MLP neurons of a small language model. Each row is named by its layer, matrix (down: output weights) and neuron, and shows model dimensions 0-127. Each number is 128 + 32 x the weight over its row's rms, rounded and kept within 0 to 255. Numbers have three digits each. A neuron's up and down rows have the sign that makes its largest values positive.
A block is one neuron, or neurons of one layer that tend to fire together. After each block is what it responds to, as a language model described it from the Wikipedia text at the highest values.

L3.down64:152110142166195126167186124106145178184187126125163100138130141123067179155074123167118129107134149127146130141138080142109049132121116111101115151125151097091146095144089122133120085136108084148139137084123118051105108159050145131114147146132190102103142152171107075107187158123112118106152128098104165133094148114116152175154146139163178052176138104131156099095140194113153156117184
L3.down92:145058086120100156123129127103133036126192071103152163112092129118164137158079118140125127180160156077080151157104182186107096158114152109119124161116103181096124090080119145082093055124089176121088104148150117108119153143146135146173143153111086111168169110105162073103150147158122135166107137145059123146112093161161104112137106136154146149117108180118131063151133110135193125066158
L3.down132:048168124118161135128121072173115161127100113159166123167096118130118081158143161154159130123130125135117124092128195149108171133187069050093178114100120141100150166136104084131140146120107153130115084126097113093113148150094131174129102118143134131140090133127190102159170166105092132156133098107122132115149159111121110170136118103115114132166094054130155146175127159143089120112168
L3.down401:098143147129167107162150084100108223136092103119142126085130148054091105127088168124151126196143124083054183141077091135088089080128129120133119081148103081141124127077051137072122163148123126178160099127130142110094230132106100129126141143171118212058099110143071201179121160156087171161120123108142112157131133112142116143123129129086122171152127147067114183112098202123108119140098
L3.down477:105109096134176139141077076203116083195174120109112063106155093087176185160117040139122116077068145153119176145100158194153149116115145135161090168171115081134122139131106111126102134127111153132100148157115092193202114130112099107104121137136094161175162190131084074139137146136142157104183092170121100121105078165124154089120126134097168187215066114120087124108091145175173154146115
L3.down521:058067165129082157173159091106153175190116126106135101109174130116131149126123190084146078116166085100172101146197144141082176162116110099137102130127128177160193135150077114068151170132131128119081134089140126143155154163142133071102037118141137177078085152128108136103156143102087170151111134057078146085134131130171097185090076114152147105136146135145138135135142112120176140111109
L3.down543:175081126117174182152122138082108114165129105106110145144132196192165100235106122148174071100125156117128133177100175141126112139148105164096101139127081070120112141079096075080125109161174159106130133112121141102051143156103156160138131108143126142143112122132137131185105128121107087135073127051088097127097119167180173133186109097153207090122180137143136111160104164096145149108119
L3.down634:118105130153164175137161129183120141109159125150166130130136181166157155168097114107154116153096100110106108149122099124095122144084164140138106145144073192126097154103143167149125150132114058059195158141157104121141144142093097123187136107111116132119074140093096108102079140151112094147168093142143173185177136155158133108131154170113136131138177098107207110187139061104128172090132
Responds to: Quantity nouns and word fragments. Nouns usually followed by "of", such as number, population, age, List (the number of, at the age of); also mid-word fragments like ver, ber, bel, ent.

L10.down248:114145100096196097163150104140082122170170138138168143138185093158077144117209058090174142098088160151153126158170162152112175169196126135125133131146138124153082142169118074106098116096111138069108142109110134094163148121132124106100099133152148101113084113125089109112138110137116131099102074082087091108113195116191151184144105098135164144149062141124094114116102129134110195122104
L10.down383:125092164132076056106080087094107160168121204159131107152156136133151080174148182144103180101108186104131142120109088123130153185121136108111157119162152158061084141124189146140112178109175169127150090109151117124136065146158130096092149090081158089126130187111182142118097146207098098158126156113090172063184081088110105143112119098149145215140046062103136103118095170143085122139060
L10.down388:101131125225139082118163090182150121188147144148141159134134144149126120145157113116049115105101097124109128094112151100117140137076112110142123086161119089179119153120110106064105100139123157101088152118122132091141157119095162094070123141126133134154128137080122083132153152135113139140130154176121161088110120142098112147155192141084085112109134123139146064053142203107143121110199
L10.down463:151086133171084078144125168076102114162112123108103160096081163123138139079117136149071150157171092108154172117171061092111074111137171089159162148134170124161163096125138101130135103120150118132077139164060162174144076067095119109220133151140098135137094173111091126137127195090144081141141111125120170107165181109136094111155099138174114133079137131117157107114099174138109076111173
L10.down483:126101133099122100126166143133131168070174118147068148128175072113174133164181155125177101104160095066129176137103069090133145072113132194145179057175118162160061097130138150124138194114103150165104142138120105086093156054174075127115076047149148152111139113099102148081111135113150160114082113161171165164134074153124097098124118185087100117132099192103175039139091143102119195176101
L10.down619:143137100139124114140144120091132182130153125081146149109071138078051149126122169164136159122158131106151087113145120200159146129138110058177143172104141148135089166099065128071180153173129143097120104103145097114136070055152125117122156100131150145132093116073079127128067155128174089165147101116093118079169142111181051099158088114132178090121058166121153123114084137022083118102193
L10.down641:104136157089112131160115071140162126090141111161104137151129178127164133120018169124131102112177149131123135186149187137137146114102077069099125139122124121152114149114082104149137165127144099146180082153125097061113116129094109085082138128131119148147099116149090126056096138108138129084159168116074107156134167126112147190152170083156176141125129139145116113122090146104093130110152
L10.down648:095117162120158117115153154143118080115111128134153088136151101176067109120121112165193057113133118106126108120125102082164122124145151114081100139137107195136200087128065089113105119085135066206186192204099126122122104139123130113117124140133130166124117171086152080114112134186176150193155147158147155079092081117163142136170147088147092146100142088136189124137105111190138165147182
Responds to: Empty table-cell separators. Pipe separators marking empty cells in wiki tables, mostly election result rows after "Labour hold" before "Swing", plus weaker hits on "or", "and" and mid-word fragments.

L3.down160:111065142092152106149126062173100178107061160121136158152122164108152156149096120147121074123165096085102131091170123113081160091107150111121099051138123113101142130150195133116088149063116146176162179170149098097158150181120103147102089114149118106124153129168155112212117074160054089124137094202106084148178174151148150133153141153176069099144162094159118105111166164119142105171161
L3.down383:158167110119146070115129166133129103151123126155088102141087128133130187126158124120166113160150162078108076082101199146176124124167086125158126092110113152081105100160081150137126104096142112148135140150166073158149162173089115127097164118100127099186115141132179073192074133111147173088118081122168140192175129105131143163126112101142092102109148133192101085121128090128083136103065
L3.down386:102078145134141084107165167085111120135116154118152135087069097140147132130128109171105114084173138103086163168134129116166090067175118163198125127103140112093145138164117132177116078139164065119159138126180150107172117172113143134122131107169130129121123122165136174166128145111095092131190090162173104118147137128109170123235131151203154197128160121104109119181116169063154125124140
L3.down434:103105160178135138158107152163119085170087159124065106172116096180154172125112097088096126077130109114123139129142167126104106075167127089086096143093185192175132112176199108103167115131119073168126116101182127115095142122129020118162081130134168060194173123177142137159134106127143187089152147111146135112092117106111122106146138122132125184123088110055115127120120150068210099100105
L3.down499:135106082150123033149151126177104129114185119177136117125069128153134137153138136087134090054136157120057135129172142155083142110090159149164161145131120172118127130150136129140121174130128112144193133102190161074090158136044149144119172139147099143119139133106177165129102121190102163105138092179132110097115119162109154161180133140123145142161133150144039161175143139054152079163107
L3.down516:160120132101110058117185099131112125150156154121126095070106107123161158168148138116102085136118153041087115091144138142145088092180091129131158132118150096108170123130158187140159078147120087090157202119111115202174172194116105197154151162140131149144182160138086098186205089121126119114135083103135109100150136170160128157091102099145141181095177113141109117133197106093138136130145
L3.down667:142140100158117105084229154147134116133152117142128089107124167135112119164153121141154096115112160112122104145191155106133078083156121134146181132138107110097108138166149107082117196139080120143133133163183085063139135119155109136168120152128120117092110083170097134167109116184111187135180094173205060125155131106116163134126137137141088122202165141137128151118178158129184083167135
L3.down691:137187127168128104131142091155123139099135139184133161132094094163136127134185125120078153154171085106111106084124177143102137081130137147092093096121168137150130103128122140166136149115126164174220091135122115142163155103167092098112101143193121139106124113142107128164132187107108194135169119107148118167109142116118123148129137138255193134154117141125154137131093106089181144108121
Responds to: Two-digit number tokens. Two-digit number pieces, mostly the last two digits of years after 19/20/18 (19-70s, 2017–18), also standalone counts and table figures like 18, 50.

L10.down86:136121139100125100107146137084137148117071139113104148209068150079165106094174096117098101173107171004141145135137080117153125085133164154164140147137138129098139088150136127135108123082143191114113126131143105139141160149165122103150150140093124153161145173145108091117098147152162096139158113115099129140148119110120154102175132149137175134176110133104133116119145085139127130112086
L10.down193:114152072170144105158109147129100113137130178222151165137147130188108156095143157114174105125079155126155121157147105140173131143208116051083176129106143198081158070145106128134081104174150137136124141132182128161128117128155126133137091162115118142139115073108060100191111169106163182128170132123115085135144140121166116103138152096130153142108104126116092135130119085094181101120079
L10.down209:162150133056154117158157088085135084153124134125160159111163114163153154076084123150153158093140154094083138073129194128128096132119074136124180144143078122102139100182074226106130112154076063159152127118115151149132087124095221075128068150148135099072101156162107174158153094153132114112124154155121106140129117138124125122146113147114182105200132113119116135171106077132097120185084
L10.down408:141159121186115137085083180123107100099111076127153137140087111069174146188134098061181120188127127045104136122172126058123124164102133126103096105073167079195109079142076115104188101149090096118127185100160119139158125112091152130108129150128122143109132123134157072106119161148113117086089107093099118063119164140075108144157128139143159142086140109135185086102097113134137134144108
L10.down602:079140102134072102127131169129189119149073123125144096093088130161141139066115134117110145132115138098095121169104147113172169172038108153108157086091143058154110120157142130098075114154122097176099089150145139174130110082125140156122128145130153198109202090082080145137096142163141134100154079124130111177114150193135136098118114096055133110122104171120136206163165101114089149140141
L10.down629:140099075158115153126085124121103162113157165164110110122104158137138145123128102137150129123110126104106079183145099138109128077070131144120150112132129168123152139075141107097107094132148033149101109144095190180051047124155149151153152146159174111103123133143133056155098058136148123159108143139086174082077142091173100091162097107126141093126158122123117164181069134147152174071074
L10.down633:163182107103077085179169076128150089092109147137065125134148085140124146132139104117156120168114104070123208158090139075136159122129088096104050102170149057115119128088117101075074151116126129080087101129101158138100137154109181149165082110095113099155116148098129106146084134195095154123117130078099166129152121072112169125087100155111109174135094092110123135129143119140157153140106
L10.down689:141133115134108084120115078153052088104124120132108070124104120175195159056141155147105118100094105127123100162102112120145105091094133116090080150094136127157147122127055162071134041173124124084072146102150140113133102109170170135122088139191156145122103162117161117083118120152142140078125180116124115140076120109112184101112123159185160145154189101146130137109147115164129104100089
Responds to: Year and century prefixes. First two-digit chunk of a year or century number, such as 20 in 2010, 19 in 1960s, 18 in 1875, often after in, a, or a comma.